From a checkpoint of a small transformer trained on Wikipedia.
Training: a variant of Muon for these matrices, 426M tokens.
MLP neurons of a small language model. Each row is named by its layer, matrix (up: input weights; down: output weights) and neuron, and shows model dimensions 16-111. Each number is 500 + 25 x the weight over its row's rms, rounded and kept within 0 to 999. Numbers have three digits each.
Before each neuron's rows is what it responds to, as a language model described it from the Wikipedia text at the highest values.

Mid-sentence modifiers before a noun or place, such as then, modern, native, many; also inner pieces of Slavic names and country codes in Wikipedia tables.
L8.up969:487499557493454509480477510487504470499453505511516480475461470522503469512529463462524490529480505490499527496479540539528480506446527545492482472521535520505514535477510507505481480476485517503537433481488513468525512497552496481504507499477490520495485476473459528517479490480512506524
L8.down969:504498496524537459531513503529515478510490450490451479482522491520463516522526536455474500462484551494451533508546480480496482509503535457469479500499504523439512508496496500475486475462531502466472461521523502529515486500533508494500511471550480535515543514480501499501522477525504493478

Final piece of an adjective or participle that modifies a following noun, often after a hyphen or adverb, e.g. short-l|ived, unatt|ended, newly formed.
L2.up264:484511503461540478487524521501490515496472457498495509524527466524502485513524468465516486528488472512511489507517492532537437550528491527491552509569476548484489509516518498445503475497480514523471514502496475469482525484513480492477508500477498491507505495539561511508540486524497553480
L2.down264:501507517497539494465490516471485503517454479472524507495479497492506522455508479475508515460491467504524473529525514549501461468498486478489502498500489535523530459467537501482513482471512501526466521510443582526493516459515512520517524483488498482514491478533516542532495516506510502527

The first word right after a name, place or noun phrase, often after a comma: mainly ", and", "or", adverbs like often, mostly, just, also.
L2.up1445:460513545474506454534485532469508512481531501500495528490500477506479524516482513526530480516511481473513506454449434488498484499508496507485488500504496507444510512512481482494497508458495523524538495513569547487530471505516497498507511496481468557504453496480539560509540511510474555505
L2.down1445:495489467508511466532457535536518495503495522506546530536499450496444488503490489513505489495477538513523506511503489468530511525477525488491489508521484500494475492498515510514465514525488492509512521514471507493546509508513516500512495514500488461490527536501510495462442499510498476520

Mostly the leading digit "1" of a year after a range dash or parenthesis (1673–1704, 1713) and thousands commas in figures (4,386, 6,749), also some verb stems.
L8.up530:499498540467496495456510503533488534524491464472498435518491499470502498531493531503487500504499486475545481492467505455465535517519500471514510526503488492460515519478484549512483471477510508474536481494495546504463519455490478483485459467461468512477511486456511502516561525479515515477
L8.down530:493489476498491468502518499504501506494508509515505541449496503451479467501503547534488464497562536491520492500500531478464447500493537509520501496505501503521512521492447516514506478478472471512494503489477411491518476524486464504522496513466451479493515521476454522545514509482492523428

Non-initial capital-letter pieces inside all-caps acronyms and codes, often in parentheses or table headers, e.g. MTRCB, SDLP, WAS, PCT.
L2.up824:485470515491483483502503528460497503476497506498496500511493499429515507467477533466467500492513495433477532485473535512551538514547485502481493505466519490498495540439539509491533517463489489454511493511530486506474477519458542512522466516507496460494502516490456505502486499521506517505
L2.down824:492512498518521504517505505552524537507559499470537490497510516495514491460508523548491521457495500492538502517557506508515517510502493480496445512505493542488478493474482508465520518484493469480498454491492522531482514508521517496511503558469492491515530527519482496504488484493504496500

Prepositions or linking words right after a noun or verb, often fused with its ending, as in over, against, leads to, into.
L3.up1519:452497513502493484522457506564519508497443499508475468524484463528523503503497469522494538548450512477444513482490453532515493543499504515530487478496511471525534513507511477514520512507475522556474497501506473504481499525486469516494512540503493464506497506518499513517495527499485510530
L3.down1519:515490533495501514504496499501501456484498489543474468494477496476513493524495447540494508540462511503543516476491531503483513517496454502493476481477498507484480474496503472505518523465473505528499520500506484516524498522526481483559502507489524467491512514532527473519477511464459480515

Commas and other separators just after a number, date, year range or name, mainly in lists, tables and biographies: "January 12, 1858", "(1581–1592),", "665,091".
L2.up1504:515488469518471522530487525496451506485495478532482525519482496488492475516497486492493484469512461546487482513476477470453509441500509506469522519510498527548534543495527536454515448490534535520522530487459478520519499484495480448482521475490477484512531504496485532501533512461511505503
L2.down1504:540484505526506536497512527505538506474476492520470512460482481509518507521458478502497520528477515467471544481506487482488505482503485432489502536514470486508519520529466476477488471442534482512455524495516529483524528476491495497481510494470512463493459478496504476511466495537489543514

Final token or word piece inside parentheses or quotes just before the closing bracket, e.g. (season 1), (DMD), (RPM), in lists and tables.
L8.up30:490513492538510452490525487515480472523486520505509509495455515481513454504501520496481508510543502499480498475503493511487506509482494461555501506529516522533483507498569488505500480532478513511508491520475482493495479557494560451499484544484489524547504510480522496495509488472469481530
L8.down30:510485468511526530481478476484519479559526557475532474493513487500473519498567465500506484501479511490498494501525492479494474494502491482509504473482488480466504507521491472538485508529471528522503531490517447520507509481454529510493527517504501480531521547515573541466483487473508479475

Inner or first pieces of parenthesized acronyms after spelled-out organization names (RA in RAFA, FA in SFAP, IM in GIMPA), plus parts of institution names and years opening parentheses.
L3.up507:518525482524488490521489462490475517511475495494498511507519522520494478479435489522515510477503505510523447498516451493467456504441496482517514506511467524517496490498523473508548517502478525502502507517507489466491497529505570523486466503543505505475507520506505502502466498542542507525
L3.down507:505482499516523501471487538486484492560511514485515544532454486503496470503492504514538517506553483511494460510532461485495505505489490527466534538514524504525480481503506469494518515480471475512517413482488482497518499465501492523481496485504441523497528490554530501484529489463473517513

Unit or counted-noun tokens right after a number, especially feet/ft in measurements, plus score dashes and words like games, miles, acres.
L3.up352:531502487488528530448488504464491501466464460522507487526529511514497494527487502490447516474522514510488489495509499464465504504492497519501523473520486495500537480540535500473498500504488480536487497538524517506534509482481502507490505522515498495521468490447506504504517534492528496558
L3.down352:437477480496479484515480481446555483483516516491489468518468453477504480507514495541481476464499524484551479509498526508470488516479534510484489508470542450491435505530494524475536500487472491501510525483467478462475484502467457445503474482492527476522511503523524478505508496505498509555

Words that open a new clause right after a complete noun phrase or clause, such as who/whom after a person, which, and, where.
L3.up587:559528508518535508529487525553530524514484522529493502496498504466471490489471503517487467516531470505505468431482504492537485467454516460503473519517508537449505509471519486485495521463494463519514488505510516512480520485520495478512500522493484487487533486456517493491435490509527531469
L3.down587:495501471530498484481502547505486432507499516517503484508480502544516528496518510482461494517504477469508525504500501532502515531506453555522468522508508497486502527527520488506487513568486505496497508530492498469558466489517517497519477488527506455522501498522479490503482589510478443483

Word-piece fragments inside proper names (Callahan, Tallahassee, Dallas, Verizon) and column separators in Wikipedia lists and tables, especially before numbers.
L8.up978:505524540501524564490517506511503492508499514506515512500474488481488506519473506507463511458479472504486464486479509523486502497522463481525526506532510517520511490527462499551472499456492487516461510513510461502474487536480515468539480507498480499492538491455505503505501465529519475571
L8.down978:487509526503489506483552525520489494550515502513512525498501454496477497532480481495526517495516485512490504492502533477446531498522511487503500507495527529507464474478492482489519506519457499512491513450508548456565487516543495515481539499493505494538547524481540476472509482483485526545

Final piece of an object noun phrase, mostly name endings after verbs (charged Abu Ja'far, asked Hasani, rated the film) and units after numbers (81 mm, $1.5 billion).
L8.up528:496472501508490504501459453509494493485498484482522477543472502501522475524471495536528463468524490537475509498524507483489519529507486507497457473515504489476486512495478516513529531487450507514503504494574507486445502531489495497507497525479496507517510499495516496531501470533516478504
L8.down528:493491515498499476459544488507466491447508507476490512530527504502482497524465521504494543479514511489481462495487502513474442479506540483509507479490504498535504495498528486496482458473482515527493493548502491493475456516456489533489473530446482530496498496523514522531497568462518470498

Second word-piece of a split word, mostly right after an initial S, often in names and tables: S-anche-z, S-ot-omayor, S-qu-id.
L2.up955:492495473518488488519513519467545548470474468502474491522489526514457470504465490521500491519498461535498517540496502481452500477484507446523481490474454516538482540500522499506492522501506450494487505512469491510492502534479490523516530495513492524498535471515492514493526495500501507496
L2.down955:505500513496520505515481506497529571498486488504488508468504483491492516452497537478538554516510468549454512496491524493471523489532509489527498519542480478487472508487534454533518537480492468404454490559469491521489503526545452491479489528500503516501492513502512520525496508519508493479

Fires on adverbs and adjectives of degree, distance or size before a value or place (just above, slightly northeast, 150 mm thick, roughly bounded), plus list-starting hyphens and table pipes.
L8.up1089:479459537503526525492471534525498515529493486518543541472508475549502500529523485520492485503494543494520453499503475513509469480470505492467483473483499510522488513504521484484502475543504489538509529493522561497515513526492456535515534491487466494524498515474530481472483491490464469539
L8.down1089:511459503494527510504482527438516564497507518501529537466521474520541498469490506502465457478500542537478496523491521515490500501495504489481495518498529553472492502489563464522501539501479481540503482476462520471491497479473502500514507499546463497527503489517525503552502517488454552494

Degree adverbs and comparatives before an adjective or in "as ... as", such as much, more, less, well, widely; it also fires weakly on word fragments inside names and words (Cis-al-pine, emb-ark).
L2.up491:499456551488499476507495504496493488548542453497551568490479468503491505493479493493536527449495503483499491491488513469527544551545513489510468504508473509474529469523482440524546532495544501499489485501497461506504466497524509488522490501524488491519487500498483533510456468531498444480
L2.down491:511502529438476505520480503490508501526511482508534512483568466479518431488511483522466481455534512491478493533475518518500477484559493453499482514505493485486539499469531517555495495489456503511481465480462531432532527497497504467488434498464454497520488509503523488534501518515498473531

Unit words right after a number, such as million after dollar amounts ($10 million), %, km, cm, kg, or "long" after sizes.
L2.up937:501437486505483509454510465429519492484502501488498501519534490455468480494458527497465466523453469483492485467514516509488522479489433516537548509518504474497542468529500504498502555508506540519490522528511515522492467507501471515477513513486492528488490488492495578514545498517535538437
L2.down937:461469556563482513475495512476539510487496468482472476537471520493526463524550495535455515465508468479521497496511495525481471516478513492516526533534530501493479505476492501509481480516514477501517508489505509525518511506490487475472489490481479486511469479511485498508506479498564501494

Connective or partial tokens inside multi-word proper names or just before a following name, such as di in Gravina di Puglia, & in Victoria & Lithgow, L.A. County.
L8.up737:536490502540534510485499533534464489488467473493513489527503459475534493517526488516535500525481499486492540474463462505532488446485504507527537483507510508480528558475540502494536518544525494513476512453474492506458512471489502463468484569515505497463487467506496519475518539518490505510
L8.down737:490518467505453478469482496528482518499466514474537490459468514540498516499502494460533547467491484465514503515508540494484510505506504503502516473469464484497537513494519521493498450482511537537480503518484518540515506516491512536483473514540518544474453450478518495485529487484526511531

Line breaks and table-cell pipes that open a list, table row or section, and the token starting new content after "saying that", "the" or a proper-noun prefix (M, J, Gar).
L2.up78:512532473480512538502511506541492530504457503551465474508520512470519512481472530508495469517581501522514471436487516504503488528502496530523486480485491507504516522496501490523538497507538481530505494543501496488500501524520468540483508472487499526492461500492530512507483485525508488473
L2.down78:506498560480463528523526435474534509533525508457515483517485496494519490529549508420512483491505507509527518486492523509478520491547491514518513506527498485473489484473494498546523485519491512504516506496494512500525560490479514467500480456508515504530477470517562480516477518470487505492

Tokens just before a year number is expected, such as the comma after a day, a month name, the year's first digit, in early, or score dashes.
L3.up734:538466501456497496495477480527528528519504482491477496511494494521473515494497511517498514486503524490499504452472486468489507474502523501473553484522468510473531482517460496477494472510515507507478495515485530511462479492489490541507509490481500517473514517478509527519497516482557446523
L3.down734:494495492448493482493512503508506535534509534537509535481501522455489593479499482491506498477501507492517500484442529534531523526515509456489509464547509494508522514501525517459497482486481532478491455442494479524490493435537497530511511493528510480497556497491475469491513510485464474510

Adjectives, intensifiers and word pieces just after a determiner or possessive, before a noun, such as very small, long-time, rapid succession.
L3.up496:510513520496477512466493463489469532515498474509511496527496484523528511472486495531480496502524477499487484486525525550540481550535469492457515514504469516476530546465489471447524455509565504508450526468467550509509506499480488500500479511502493507458474546481499494506489516515472510511
L3.down496:494472525532547492492464523474495514541525471522515457447487524512456525499495521459479476518514557491462520478549496529483521497472520524552487488489481497509470493516484516466477540498499523515487513503480549500485486471517506518523546513503499511561469503485515493520503533475475450428

Word endings and modifiers that finish a descriptive phrase just before a proper name or title, e.g. saxophonist, returning Nogai, debut album.
L8.up404:535499483498480482477512492487417496502506490522547533472494503541544468503534504473486531462530492518512503495505500443466517484480534498513457526497511523464525488511537477510474477499528533523498464510496552492471488487511475472508484501497497489514528504531514557488496479469494509527
L8.down404:480498513491507513463520480520517454457534504452511502439484474500512494525492485504477519531536509460508488477511493522515431499489495506506564506517517514495496509510493516497482491550493512495487524505514517513501490509470504482529505495497463531532492475490558476476533521489504460466

Later word pieces of sports team names, such as Blue Jays, Oilers and Cowboys, plus score dashes and table bars just after a team in results tables, and some group plurals like Russians, Austrians.
L3.up794:511482528494471511511487485481447511493529477473512512491500460533495531488512530507503532515485519536501532483426507529506481516525448462489542515482472524439491487505469515498467471478476496492515453484523510511537474466471536503539487482520523509494503488499506497517492480510491459499
L3.down794:505508524498519508482456486475486500534513480515536503493503462552485507520464469492487546487499540495540551469489513500492452477469513469506510529497483510483488487504509517469511465500500517495500489492486522536525507463480518511532478527533522490465458461513473441493506542504455444531

Words inside Wikipedia section headings or labels that start a new block after a blank line, e.g. history, results, Record, information.
L2.up1042:455545449543502540545512500489488493489480525520521497495544507509518457506470536517496559477499443505496519512519496502493466512512486477506492487510484487531533514500488508528493537492432480517519537565504493515504518501496502500566504481498462481477461508521498488486489505457514523523
L2.down1042:473479519532543516524507489510526511509531502501508509513486500518525503538571508508546512513495510445495497500484498494518483511495500512470480533474482499498479488538475513517525480491471482505503470536560456526469529518501520464508483535475510473529497484515501519481516497472521503520

Copula "is a"/"was a" after article subjects, title-line "=" and blank lines, plus ranking words like top, largest, only, -est.
L3.up1342:490498496492507483506470526476442505474495490522530509511496489509489526526521495530497489507450486519500485466471460534477461508493467476496516499515461519486504480465484506501474530508473487520506473462477477499469553456538495505511505501528500468500466554517519472482487466540477499494
L3.down1342:496452480531510514504457470479513484518471443514484517502478527509499525505491488497508519535428543502509510496500485492466484547469488465524504530529482544456489509527497508512484513485517476536489494524499539488483513474521466493463425532513512492524526478497571495490508477491464502488

List bullets, table cells and prepositions right before a year or number, mostly "- " in football career infobox lists, plus "in" and "at the".
L3.up1329:516490510509496511499466500476504485433532525478558518515479523496565460512479499480515499480512527478472489511517458475518452504523498509569490511463452476473492479514479509512484492519476457473485515491525496538506486477490558549501488507495478496451528468457531517494473508515490520544
L3.down1329:510513477543490543511506485500497503498498497512491478504511485482532517505537523491546497502481461522504470521459470528489507523498489480522523521483527521469519532468462487500534501500514500488497521508466486503529490496485460477543526542514492485473551480522556499505537460492485472497

Linking prepositions and list commas between parts of multiword names or values, such as "de" in Universidad Católica de Chile, "of" before numbers, and ", W" in player lists.
L2.up675:554493460518507487492497501574481503500522503467504505495515516523462522516515528543496538489516532471449491516477513500518486508483493523491484480474533508490545497508477511495479502452526448473494531459480448471514510496476455522505497489485520514445511486505507471484504467499516547482
L2.down675:460480516502500539527487474521520514486521517523553495407470479520479495488502500484507528474499522528528482469466500498508519509540490511530496452457502515528474503512486521493504503483482570532508499561479474534488505509465522523475504522487498497547505504515512509518489499483477480530

Row-break newlines, row-opening "| " and number fragments like 000 in Wikipedia tables (election results, medal tallies, charts), plus scattered word pieces in prose.
L8.up934:508473493495503484493534451498467470501494486503479510542480567504521447505519466555472532458496484540514510478539519513509506488473512507512500562515496495484484506516561474518501494523481538521518480504495466498499530484542551514463544473535507475439469462491504476522531507486521517478
L8.down934:508520498503492529487481470518480495480475477533516494456487475494462512530489494539486516499519468457507511485506486496487475530513475557496530497485488522528494503507516518504467506512509554500512490508500524510498511514520507495505521519488510517514532496465543462461501478519452533504

Last token of short headings and captions in Wikipedia infoboxes and tables, such as Swed-ish footballer, Career information, 2005, and superlatives like longest-lived.
L8.up1148:479466470499474514464503517484518506513504445480493494493493464489487549513499470525532477517527454492505486537475486563463492504513486489502508472489526523503472490475500506503476488541462504480487486475520458514524489506551461513470472513510492511512461472516542468486533504540508536481
L8.down1148:521469467521524520472491498504482477515507456520523518513477478523509461491514520482490483521529490476483518482506484487509510520436468485516479486478456505441480483517464480478504560491530514527503502512507477520504481474505490518477475450478477517494470532459530542499499502464477469519

Work-type nouns or naming verbs right before a proper name or title follows, such as film, book, show, series, entitled, called, named, city (of).
L3.up128:515529477479501527486484496494509525532529485501476484494496504506500472493514519472527465494576479445490481495490530481534518473485480509510488494498472527518488477504448528500480526515565474528515486508445490501500497477484440507515486521494485497494499495494486530526475486485511487497
L3.down128:544505523507518496490473529560477515511486497485529498498475503492539485550501493456481549511533517478493453505488479470509487471438513465543494502466489499461525497522493460480468477506498500487489489543499511496506502516496469515515474482522525516535489491481500483463476545501477500492